Weights of a small GPT-style language model, trained from scratch on English Wikipedia: untied embeddings.
MLP neurons of a small language model. Each row is named by its layer, matrix (down: output weights) and neuron, and shows model dimensions 64-127. Each number is 128 + 32 x the weight over its row's rms, rounded and kept within 0 to 255.
A block is one neuron, or neurons of one layer that tend to fire together. Before each block is what it responds to, as a language model described it from the Wikipedia text at the highest values.

Function-word fragments
L7.down302 [107 158 116 173 105 133 142 129 129 155 172 138 103 142 139 166 100 100 127 118 114 128 146  93 178 189 129 136 130  39 167  80 121 110 102 149 133 122 156 145 173 178 189 178 107 114 112 127 124 126 101 129 189 117 125 161 148 116 125 131 149 121 130 211]
L7.down314 [166 130  99 136 161 108  91  79  62  98 136 126 167 119  57 157  96 126 168 110  76 149 106 126 176 146 114  36 131 134 143  90 149 112 163 117 133 186 174  96 113 102 103 163 148 119 136 108 175 172  96 135 124 102  84 147 150 169 149 221 113 144 112  99]
L7.down651 [ 84 117 114 161 120 165  82 161 177 125 126 175 129 121 136 129 118  78 153 107 138  84 134 122 161 187 152 168  81 163  50 148 156  92 144  97 110 109 168  78  67 161  85 141  96  87 116 112 128 116 139 154  98 110 132 181 177  43 121 159  70 109 181 190]
L7.down767 [137 135 140  76 184 164 155  27 103 162 142  98 142  87 124 132 132  91 133 144 150 106 149 103 123  98 136 127 159 129 119 172 153 175 129 128 124 169 156 111 148 146 106 144 117 164 139 147 162 146 143  94 112 143 123 114 103 122 125 166 111 157 149 152]
L7.down811 [132 125 104 140 103 196 151 133 187 135  90 104 134 205 128 165  75 166  97 137  83 105 134 107 131  57 109 163  59  44 144  84 103 138 146 118 170 127 153  98 197  60  98 148 120 104 125 183 122 161 159 148 128 132  89  98 158  68  85  93 204 118  66 147]
L7.down1171 [124 127  97 123 170  92 172 136 123 108 170 139 193 100 108  52 176 173 138 110 123 146 110 122 101  85 203  89 146 109 126 165 119 146 122 105  95 126 171 113 104 125 104 151 121 166 154 187  58 156  98 100 117 132  76 190 104 112 125 144 107 160 109 106]
L7.down1228 [177 170  82 127 148 123 116  45 136 175 116 100 157 121 122  98 112 138 109 148  81 168 131 134 143  87 111 179 136  99 162 181 130 135 120 130  71 138 140 131 149 130  66 125  99 101 106 142 133 139 106 178 135 117 153 162 134 163 111 132 126 179 148 139]
L7.down1405 [144 164 131  62 124 115 126 115  26  95 131  94 142 129 129 124  99 119 117 151 116 134 100 149 126 116  74 111 183 107 121 132 145 163  90 159 120 147 134 142 134 166  94 164 100 111  95 155  70 130 137  85 113 176 124 145 160 207 129 133 124 126 112 164]

Word continuation after word-like stub
L2.down105 [117 117 146 131 143 150 163 123 168 132 120  77 153 182 109 184 153 115  54 129  94 111 123 115 126  93 127 123 112 141  87 159 124 135 155  95  96 112 155 104 182 165 125 137 176 103 118 186 125 136 142 184  45 151  85 167 137  61  88 119 145 169 175 148]
L2.down609 [172  80 109 119 108  91 166 119 110 128 101 133  97 118 123  29 139 134 109 125 145  89 103  89 174 103 119  98 161 137 143 154 112 130 139  90 142  99  89 117 135 112 107 173  82 121 103 180 116 189 177 143  73 135 131 157 138  86 174  83  95 127 153 123]
L2.down614 [162 141 138 137 115 157  85 129  99 124  90  46 141 111 129 101 164  88 130 178 112 178  92 154 123 166 135 104 129 107 103 106  45 113 157  92 136  81 121 156 103 122  80 143 138 102 185 112 167  83  97  95 200 149 184  97 142 105  82 162 204  96 167 112]
L2.down707 [112 169 171 153 126 149  94 141 134 160 126  80 107 107  86 111 138 163 120 156 126 106 170 127 122 155 137 112 153  81 116  67 144 121 179  88 144  95 155 145  87 122  95 151 135  99 118 100 156  89 166  91 126 148 136 173 115 117 150 119 113 162 125 118]
L2.down901 [142  94 170 113 166 105 170 124  75  91 114 142  66 123  96 161 124 127 141  94  80 159 135 181 152 112  76 104 150 170 144 117 126 134 131 146 138 147  62  77 143 111 144 105 111 119 122 145 176  83 167 132  97 159  93 152  98 138 190 125 113  92 139 128]
L2.down943 [181  78 140  77 102  73 134 119 121 141 130  49 147 133 109 103 113  76 128 126 207 125  82 140 118 136 131 112 135 106 138 132 118 115 126 121  98 147 224 122 182  94 105 188  98 134 150 125 138  70 106 109 121 162 139 180 117 127 157 127 141 162 129 117]
L2.down1102 [152 139 134 131  97 143 154 126  89 195 140 148 122 138 117  83  63 150 156 108 157 135 142 132 169 167 113  83 168 101  98 162 131 110 147 101 152 183 140 160 137 152  72  92 100 129 128  88  76 116 117  98 174 145 127 134 166  83  79 130 143 175 138  48]
L2.down1266 [156 135 198 131 125 155 110 159  82 117  79  72 122 124 152 151 111 125 104 114 128  88 145 134 129  97 153 147 129 158 137 141 148 111 150 117  87 103 116 142 116 124 157 200  97  44 150 127  90 161 131 145 123  88 127 180  86 155 167 130 142 120 115 173]

Word-completing final pieces
L2.down196 [141 169 147 132 165 104  93 101  76 163 151  27 174 114 127 122  93 106 145 119 179 103 105 174  93  60  88 119  94 122  96 103 113 201 152 149 130 185 101 109 164 134 110 171 127 136 136  90  84  65 186  94 126  70 151 136 103 127 182 132 150 119 128  94]
L2.down324 [165 130 157 160 177 145 143 184  57 148 121 102 166  64 119 161 125 100 100 134 191 120  67 142 150 137 180 110 111 104 131 162 157  76 190 109  78 177 112 138 153  54 132 138 145 164  66 110 130 155  81  82 136 106 148 171 186 109 151 169 150 109 103 112]
L2.down570 [ 93 116 116 129  75 142 129 137 168 121 139 141 121 127 138  87 173 159 158  71 177  99 143 120 168 114 142 100 165 105 140 146 107 193 130 130  97 126 123 148 115 114  93 122 153  40 107 114 159 111 142 109 108 130 145 100 123 134 145 242 106 125 196 178]
L2.down1015 [178 140 185 119 153 173 145 130  51 210 159  95 108 101 110 139 126 146 101  92 163 133 128 168 181  88 199  99 190 105 144 127  99 131 151 116 110 206  98 114 108  61 144 150  73 116  98 123 116  74 154  64 145 103 133 103 149 209 112 163 191 101 160 127]
L2.down1061 [108 176  83 155 158 153 105 132 161 178 116 126  99 104  94 180 113  94 152 118 148 129 122 166 131 138  85 144 168 166 107 156 218 111  77  49  54 168 150  60 107 156 124 146  59 182 144 139 135 150  82 108 138 113  99  97 174 181 136 147 152 176  92 193]
L2.down1257 [130 112 158  92 139 145 148 154  91 146 173 130 191  97 106 194 154 132 165 119 149 119 138 137 104 119  60  68 129 112  98 155 149 161 166 152 102 156 167  92 136 125 103 142 108 118  93 162 178 135 142 140 111 166 117 151 115 140 112  76 123 174 132  94]
L2.down1441 [122 132 196  78 149 141 146 150  70 107 135  74 117 132 114 160  49 118 146  53 121 115  83 138 115 103 134 109 202 124 146 161 112 146 146 101 151 192 129 144 161 130 166 134  79 131 116 177 126 122  86 155 120 136  70 121 157 157 179 207 159 127  79 141]
L2.down1448 [ 62 129  86 108 152  99 112 172 132 129 108 126 120 127  91 107  93  79  88 121 146 136 178 152 126 107 133 124 116 114 125 160 126 101 153 134  74 101 125 170 114 132 124 167 146  83 131 123 119 146 164 156 173 163 127 124 106 133 103 110 133  88 117 123]

Plural noun endings
L6.down710 [105 110 153 117 150  88 173 111 129 105 127 181 128  97 126  96  81 181 158 100 136 121 153 100 120 105 193  92 144 104  41  82  69 127 154 100 142 128  92 123 150  46 163 160 119  51  87 151 120  82 117 134 146 129 152  94 102 115 135 159 116 127 142 117]

Word-final "s" piece
L7.down83 [113 149 134  98 106 101 152 144  80 133 152 156 113 130 123 125 122  90 192 141 150 121 126 152 133  69  93  83 153  82  29  90  59 116 164 118 138 180 131 151 157  96 126  95 119  94 147 162  98 162  87  89 131  98 180 110 152  91 167 146 127 114 127 186]
L7.down97 [147 141 146 115 150 105 135 167 124 172 103 109 143  95 115 128 125 108  68 152 100 119 104 143 146 151 150 122 144 221 101 120 156 118  87  89 150 105 136 155 122 186 123 117 191 155 103  90 172 178 127 130 149  93 175  79 111  92 112 141 181 150 153 173]
L7.down170 [ 94 107 184  91 165 163  91 195 155  45 118 164 168 149 218 122 103  89 171 187 142  83 155 120 119 136 166 100 118 111 104  51 161 120  88 179  91 116 121 100 193 102 138 135 182 129 109 106 124 133 146 177 128 134 140  97  79 162 104 140 105  92 157 119]
L7.down526 [118 140 128 112 116 163  89  80  55 155 108 104 133 136  92 133 171  95 134 101 142 122 134 170 116 112 139 159  98 133  75  98 159 189 141 169 123 198 100  79 138 147 153 113 113 158 139 113  65 125  88  64 132 125 152 105 141 119 110  71 181 138 104 106]
L7.down771 [177 181 110 116 169 139 150 121 110 116 171 122 110 138 169 160 135 124 122 175 163  91 158 139 113  71  96 135 168  31 176 174 125 127 105  51 154 161 142 140  89 104 160 124 127 114 131 128 146  87 118 141 112  88 139 150 100 214  96  79 105  88 169 135]
L7.down828 [100 115 129 103 140 117 140 169  88 160  80 107  98 131 175 137 113 115 132 139 115 144 140  90  92 146  87 114 172 112 115  97 139 113 102 129  69 179 166  78 114 157 168  30 158 116  98 115 152 104 104 125 121 107 160 163 112 181 143  92 113 143 135 179]
L7.down1023 [204 186 122 109 197  86 138 183 130 169  99  88 134  84 117 172 159 139 119 185 113 106 110 191 130 178 189 113 144 117 126 159 119 135 175 158 112 175 141 129 157  27 124 131  94  68 105 123  98 145 143 128 133 129 105  81 124 147 126 164 154  81 125 127]
L7.down1323 [104 104 142 115 128 146 136 114 117 146  76 140  91 146 145  71 121  94 102 112 149 106 119 100 111 142 167 149 204 129 156 203 144 149 174 127 146 136  84 158 134  84 156 141 133 107 102 146 149 155 131 171  71 172 127 159  96 192 105 143 101 128 100 126]

Prepositions and their second halves
L6.down643 [140 207 173 107  94 136 155 151  53 143 155  48 114 127 114 190 123 150 153 102 110 124 198 128 150 153 127 134 122 134 195 140 118 100  97 142 112 214 138 104 107 104  99 122 163 107 127 212 149 104 128  92 112 106 117  74 134 138 134 141 173 163 122 139]